From a checkpoint of a small transformer trained on Wikipedia: width 192, 596M tokens.
MLP neurons of a small language model. Each row is named by its layer, matrix (up: input weights; down: output weights) and neuron, and shows model dimensions 48-175. Each number is 200 + 40 x the weight over its row's rms, rounded and kept within 0 to 999.
After each neuron's rows, "fires on" lists the tokens most often at its 100 highest values on Wikipedia text that the model never trained on. A number after a token or word is its count.

L12.up26,177,220,162,201,229,140,206,137,136,235,181,261,140,285,208,180,148,192,131,195,175,188,210,267,200,225,174,206,216,165,197,220,159,127,187,237,248,181,289,293,199,182,178,249,176,211,229,237,206,194,105,249,152,196,231,186,288,246,185,219,161,232,267,170,202,243,178,196,264,192,194,162,107,231,157,282,159,121,136,148,189,201,206,250,203,187,175,203,152,209,195,189,168,120,180,266,179,245,175,181,149,123,188,116,181,225,142,195,178,258,269,204,171,132,181,223,177,208,200,187,183,245,171,215,178,228,181,253
L12.down26,279,169,219,184,264,168,171,272,247,172,224,220,139,148,177,156,260,155,242,159,204,217,221,231,139,248,126,204,139,270,233,209,120,184,223,183,190,317,215,214,126,177,245,253,226,235,263,202,217,178,197,231,223,194,208,225,226,200,130,210,207,221,219,237,142,197,189,172,205,173,173,247,162,199,219,227,119,205,240,215,204,192,229,211,186,182,164,242,215,255,239,117,182,210,123,264,237,198,225,153,240,226,182,247,233,166,195,128,263,176,113,115,188,171,152,224,169,189,199,262,213,241,218,197,155,173,187,102
fires on: "." 44, "," 11, ":" 7, "on" 6, "ke" 5, "g" 4

L8.up5,267,215,210,189,205,225,167,222,162,163,139,152,124,164,146,166,182,121,224,239,201,156,200,271,123,163,266,170,216,209,159,301,169,225,230,247,171,230,238,157,199,167,225,224,265,210,128,204,230,119,183,216,207,202,217,202,202,205,229,213,206,192,180,185,196,204,223,143,265,163,219,136,155,164,176,179,168,167,255,227,234,228,229,194,198,232,234,201,172,206,151,207,141,175,206,157,203,201,243,220,141,180,244,315,187,240,147,165,308,204,211,210,201,160,155,265,258,214,187,189,249,154,178,268,291,173,242,154
L8.down5,193,233,265,202,228,154,147,198,186,274,156,198,177,189,188,191,227,199,184,184,178,189,209,133,125,154,201,255,228,160,161,101,227,241,179,230,263,224,161,299,114,194,218,201,272,152,166,208,130,211,204,148,173,197,195,210,196,201,241,112,248,253,204,122,112,128,160,219,159,267,173,244,230,241,241,206,175,205,186,224,218,254,176,176,164,205,217,182,196,229,180,111,239,200,222,204,202,192,222,147,179,150,154,186,200,162,199,307,187,175,297,166,187,168,234,148,234,233,217,275,235,244,265,244,178,181,190,193
fires on: "c" 11, "ad" 9, "n" 9, "b" 8, "d" 7, "ci" 7

L12.up575,204,134,205,182,199,188,227,205,185,107,205,281,267,264,174,203,211,162,120,154,254,187,256,201,205,135,174,198,228,166,182,237,233,261,170,182,177,201,213,191,169,185,224,230,115,226,157,226,143,168,149,247,174,150,200,235,247,300,188,231,163,237,228,179,203,315,200,156,190,198,215,157,165,204,144,266,182,204,200,186,190,194,197,132,167,161,225,218,255,153,172,223,208,128,175,240,211,233,204,131,148,167,204,160,262,252,193,154,194,181,261,138,179,230,161,225,185,161,203,105,212,226,228,222,210,207,235,303
L12.down575,220,209,155,236,173,201,247,219,228,225,193,213,229,189,266,210,243,257,190,179,215,155,198,230,260,193,257,297,209,255,169,164,216,173,137,212,112,199,169,183,204,128,173,284,209,219,228,175,128,234,199,234,159,161,199,215,219,246,258,270,226,172,157,163,179,147,139,221,163,149,219,214,268,176,247,243,163,205,174,272,137,211,127,188,279,188,225,233,200,213,222,200,196,209,147,145,223,243,311,208,242,230,180,259,185,143,191,203,180,182,191,172,170,130,183,184,247,245,155,208,220,231,229,132,224,234,234,167
fires on: "o" 35, "ol" 12, "al" 10, " So" 7, "ra" 6, "ro" 6

L12.up676,213,216,179,223,221,188,248,167,229,122,178,290,216,222,211,222,195,168,118,221,204,96,192,167,230,199,136,119,217,246,164,257,206,180,248,193,179,180,185,211,235,186,289,282,125,158,206,186,183,207,196,241,209,221,157,184,193,219,121,247,184,218,229,216,172,231,194,221,141,115,273,188,148,210,167,146,183,124,151,238,122,216,270,214,219,196,235,208,218,241,188,215,223,246,193,207,207,155,174,148,236,145,220,178,233,209,168,200,172,210,197,166,169,275,204,193,208,254,217,140,204,220,211,199,255,186,149,147
L12.down676,244,140,139,227,227,250,203,169,210,254,192,106,178,220,216,106,187,148,187,202,198,214,224,155,226,197,182,251,199,141,166,210,162,203,157,230,258,167,144,142,188,281,214,117,242,220,137,221,243,266,185,237,132,163,310,288,229,219,162,209,208,157,162,189,143,241,152,205,221,221,208,220,236,168,283,252,248,181,256,232,168,129,210,141,125,241,172,221,188,165,156,177,135,224,228,181,226,225,272,240,223,216,246,200,266,154,152,162,256,123,232,150,236,220,229,240,218,170,184,176,187,203,122,212,205,232,254,222
fires on: " st" 19, " first" 11, " debut" 5, "mb" 5, "D" 5, " major" 5

L14.up451,146,172,197,216,200,174,259,167,219,138,225,232,270,205,218,237,272,156,212,199,232,126,235,216,197,213,185,191,198,252,147,248,207,197,156,231,165,210,211,264,172,214,270,204,163,191,195,184,228,126,198,156,198,189,208,230,162,233,200,214,156,255,223,204,189,180,245,184,203,159,197,240,177,169,181,198,215,234,201,214,226,245,204,190,203,148,207,233,198,147,172,260,229,168,241,263,121,173,223,126,218,133,259,220,141,241,237,118,262,201,196,142,185,276,159,203,234,288,169,168,277,200,193,244,235,216,152,254
L14.down451,254,233,228,177,173,219,275,236,181,153,152,257,204,177,237,168,180,238,166,159,211,110,156,265,233,239,130,237,271,257,162,214,229,171,139,152,180,238,172,139,212,196,153,136,191,185,163,250,251,230,215,244,219,232,198,274,156,188,173,263,226,152,142,233,182,222,178,227,163,246,240,231,182,87,248,246,195,215,240,164,257,198,161,171,205,213,193,139,218,215,215,193,159,200,252,163,228,229,233,209,234,218,206,239,227,204,197,239,214,196,226,221,178,152,271,231,239,203,218,192,207,292,178,161,300,265,182,296
fires on: "o" 32, " so" 18, " So" 17, " a" 11, " up" 6

L17.up476,245,217,196,181,220,164,287,171,138,186,262,262,149,186,192,203,211,198,204,185,148,208,259,150,150,230,229,216,148,296,188,185,134,203,157,276,167,255,216,74,227,257,229,204,244,179,147,204,201,196,217,163,149,135,232,167,181,194,210,182,206,219,193,209,185,234,188,115,160,201,180,257,165,155,207,184,227,196,196,273,210,177,173,163,207,177,276,189,137,185,150,193,224,183,149,221,202,126,150,175,231,195,207,271,214,206,218,190,230,229,207,142,152,185,209,161,247,137,191,184,182,270,144,167,259,270,222,170
L17.down476,281,180,164,204,214,208,140,204,226,220,239,212,178,206,247,167,256,289,278,129,152,196,232,187,188,195,190,200,253,107,273,263,105,144,155,219,95,227,175,182,254,170,182,277,149,114,231,198,175,153,214,215,187,149,128,184,178,204,212,165,255,199,188,240,214,146,247,249,223,165,146,148,197,206,243,256,149,264,181,272,180,198,188,192,96,263,176,215,212,166,202,267,155,171,234,242,167,208,229,136,171,130,197,161,181,252,156,201,215,196,211,246,190,155,160,244,243,187,217,225,257,234,225,205,182,187,192,137
fires on: "fe" 25, "ra" 12, "ea" 9, "va" 8, "lo" 8, "ma" 4

L17.up555,210,281,256,233,239,137,195,197,135,139,161,183,216,167,277,199,146,150,195,220,219,178,195,175,237,313,178,193,170,213,204,217,251,211,178,184,209,247,297,222,161,252,153,206,126,201,175,280,197,277,149,209,192,136,206,212,146,195,249,223,149,152,233,181,223,207,145,109,193,179,215,191,129,232,180,206,286,147,186,143,231,235,233,225,184,180,280,262,226,253,223,228,149,163,183,231,207,203,226,143,208,137,202,143,230,210,184,207,148,265,232,270,260,189,145,200,187,233,240,237,246,158,206,210,164,161,142,213
L17.down555,234,160,191,127,229,136,243,223,193,230,210,212,208,193,185,128,194,198,185,236,169,291,226,262,214,189,201,230,138,235,231,160,197,203,116,259,187,248,161,181,127,156,176,217,170,245,275,243,147,216,333,208,206,203,239,276,293,143,190,147,186,160,57,159,208,215,261,244,186,195,213,152,275,209,245,193,165,195,262,166,228,157,245,183,244,223,142,176,252,252,223,180,275,219,160,180,212,228,164,252,201,212,197,217,196,168,152,111,221,167,219,163,229,228,187,208,197,236,183,220,213,133,213,147,219,238,223,207
fires on: " |" 16, "," 12, "n" 12, "on" 9, "em" 9

L18.up533,249,195,137,276,142,205,200,246,203,192,214,239,225,247,218,194,249,205,157,125,183,169,171,194,229,138,186,212,190,132,128,200,192,159,263,295,167,251,178,178,202,169,200,197,164,229,190,238,205,168,243,151,177,159,178,214,221,267,223,168,90,288,248,238,230,171,226,184,233,147,204,198,142,245,200,212,198,191,206,288,159,216,210,169,165,155,164,276,283,176,170,239,173,187,181,247,203,173,177,213,290,222,260,199,176,223,193,226,246,215,219,165,136,153,136,254,254,178,199,155,149,165,239,195,204,203,159,254
L18.down533,209,202,212,234,147,212,207,187,179,200,249,226,196,137,197,169,235,196,267,238,175,271,202,194,287,147,291,244,174,234,245,143,213,185,213,164,152,268,193,224,208,211,185,242,162,232,241,197,230,172,164,132,173,118,125,258,161,222,179,220,245,236,234,181,196,273,189,226,136,249,245,175,200,185,251,243,198,294,179,124,152,172,173,256,235,179,216,130,201,220,215,181,172,245,137,167,103,255,214,226,231,277,186,164,156,271,206,237,231,154,216,237,129,186,219,152,221,254,184,118,202,208,244,132,212,127,246,247
fires on: "al" 15, " Col" 14, "li" 9, " co" 8, "ra" 8

L7.up706,189,243,256,201,170,194,204,180,212,220,100,213,174,231,188,278,210,213,227,241,215,213,208,186,223,195,187,173,206,190,131,286,189,245,123,239,150,117,172,178,200,82,234,165,234,262,101,182,181,181,196,148,172,177,223,207,158,269,225,206,201,216,200,171,188,187,260,121,162,204,170,199,154,154,126,144,242,186,224,212,141,188,110,268,194,191,150,241,186,205,178,183,173,208,241,227,243,167,303,250,171,180,307,189,195,214,163,176,224,270,140,148,140,250,182,186,266,197,169,237,254,198,180,257,253,229,176,189
L7.down706,183,214,220,197,217,156,131,157,240,251,224,108,139,205,190,191,220,210,200,221,237,228,195,127,161,224,226,225,195,165,251,221,169,99,174,205,238,203,268,204,237,242,150,194,187,214,217,144,230,193,204,246,170,158,96,234,127,203,165,260,184,227,208,150,188,148,179,203,203,197,168,227,220,146,265,242,201,309,203,190,278,199,195,213,192,232,148,211,165,185,269,178,230,230,226,222,169,259,151,177,252,144,175,210,188,199,218,165,224,228,225,186,239,214,203,210,212,203,239,200,177,165,251,244,164,163,215,161
fires on: "ad" 18, "e" 15, "n" 13, "en" 8, "vi" 6, "ven" 6

L12.up698,204,217,187,227,211,192,158,261,157,80,238,244,184,192,166,170,222,239,194,100,199,167,208,224,205,228,137,188,204,196,149,237,201,198,258,213,151,191,254,211,200,166,236,243,225,159,184,258,194,159,153,147,205,130,194,244,275,265,139,235,230,198,226,133,121,267,181,165,229,178,193,190,117,195,214,137,217,192,159,227,211,197,188,160,184,218,176,225,147,228,165,159,201,169,147,184,164,212,197,213,226,185,278,178,198,176,145,202,211,231,235,215,199,305,235,201,221,118,141,184,225,271,186,198,204,236,173,150
L12.down698,347,171,131,250,180,175,198,222,204,221,186,226,154,243,303,234,279,230,167,149,208,200,209,133,220,163,198,189,225,218,206,200,187,137,226,196,176,230,196,209,248,172,206,270,108,189,137,155,186,217,214,118,200,125,223,242,180,256,181,253,230,219,227,272,229,152,151,248,147,151,174,176,219,193,260,192,228,269,187,251,212,252,184,143,168,183,174,254,202,146,162,121,207,193,206,190,195,220,174,188,209,187,147,186,194,191,215,208,257,169,198,73,190,186,174,187,219,260,222,167,250,207,244,249,227,162,135,223
fires on: "p" 35, "al" 18, "il" 9, "d" 8, "ol" 6, "l" 4

L16.up17,240,268,259,225,200,112,212,201,195,152,222,163,193,179,278,167,143,196,150,217,141,190,256,223,237,176,228,150,115,179,222,212,192,158,143,219,210,281,268,177,238,154,235,170,200,223,179,243,218,232,216,235,174,175,221,261,171,214,195,214,158,215,177,226,191,239,163,86,213,191,151,217,153,155,149,200,246,143,253,209,213,221,217,249,195,165,259,275,222,159,216,234,244,247,176,223,214,258,209,167,287,157,253,178,273,262,236,206,185,240,213,178,228,215,231,251,275,246,147,234,239,192,178,190,231,263,180,169
L16.down17,139,142,150,204,158,247,241,223,240,228,250,241,246,155,178,203,190,215,174,165,214,275,178,257,273,187,140,171,172,164,153,178,128,227,153,235,171,170,143,232,162,260,179,270,235,118,170,227,187,167,206,194,207,153,208,146,253,193,171,145,169,156,198,198,199,149,242,285,251,160,291,162,263,219,226,207,197,153,261,156,236,184,228,194,223,208,200,252,232,200,190,266,206,146,273,214,247,187,218,172,243,184,273,259,232,161,109,149,216,188,212,213,186,244,146,134,185,117,184,209,257,217,268,228,173,238,212,215
fires on: "and" 18, "n" 11, "gh" 9, "ly" 8, "em" 7, "th" 6

L14.up0,263,195,267,199,194,192,188,188,151,196,167,256,114,181,258,227,205,266,185,189,230,155,267,210,293,267,207,225,200,208,168,315,135,185,225,201,202,161,268,205,289,179,216,218,186,211,207,203,182,206,161,210,157,179,229,201,193,237,124,290,195,213,264,184,235,186,182,163,118,252,199,184,174,205,219,221,169,214,197,148,198,136,156,239,232,186,217,241,245,225,271,194,256,215,130,152,172,142,206,202,178,158,245,124,114,227,129,178,158,208,219,205,151,204,156,233,220,152,231,168,258,245,213,154,173,233,193,223
L14.down0,194,195,164,242,214,261,233,242,212,180,188,181,248,141,196,124,158,199,289,260,230,171,205,184,179,209,201,237,180,185,194,163,250,162,170,250,242,281,154,242,250,210,184,172,232,201,199,221,161,207,205,224,137,123,232,170,146,203,151,229,202,207,126,229,231,175,212,126,309,164,184,175,218,191,217,200,150,221,267,160,219,193,152,204,205,210,198,203,184,197,238,191,291,177,93,126,225,225,202,201,207,265,194,248,211,147,194,197,155,141,151,211,190,276,293,218,291,236,155,245,233,251,192,224,154,204,109,211
fires on: " D" 40, " Sch" 17, " " 13, "che" 4, "ov" 4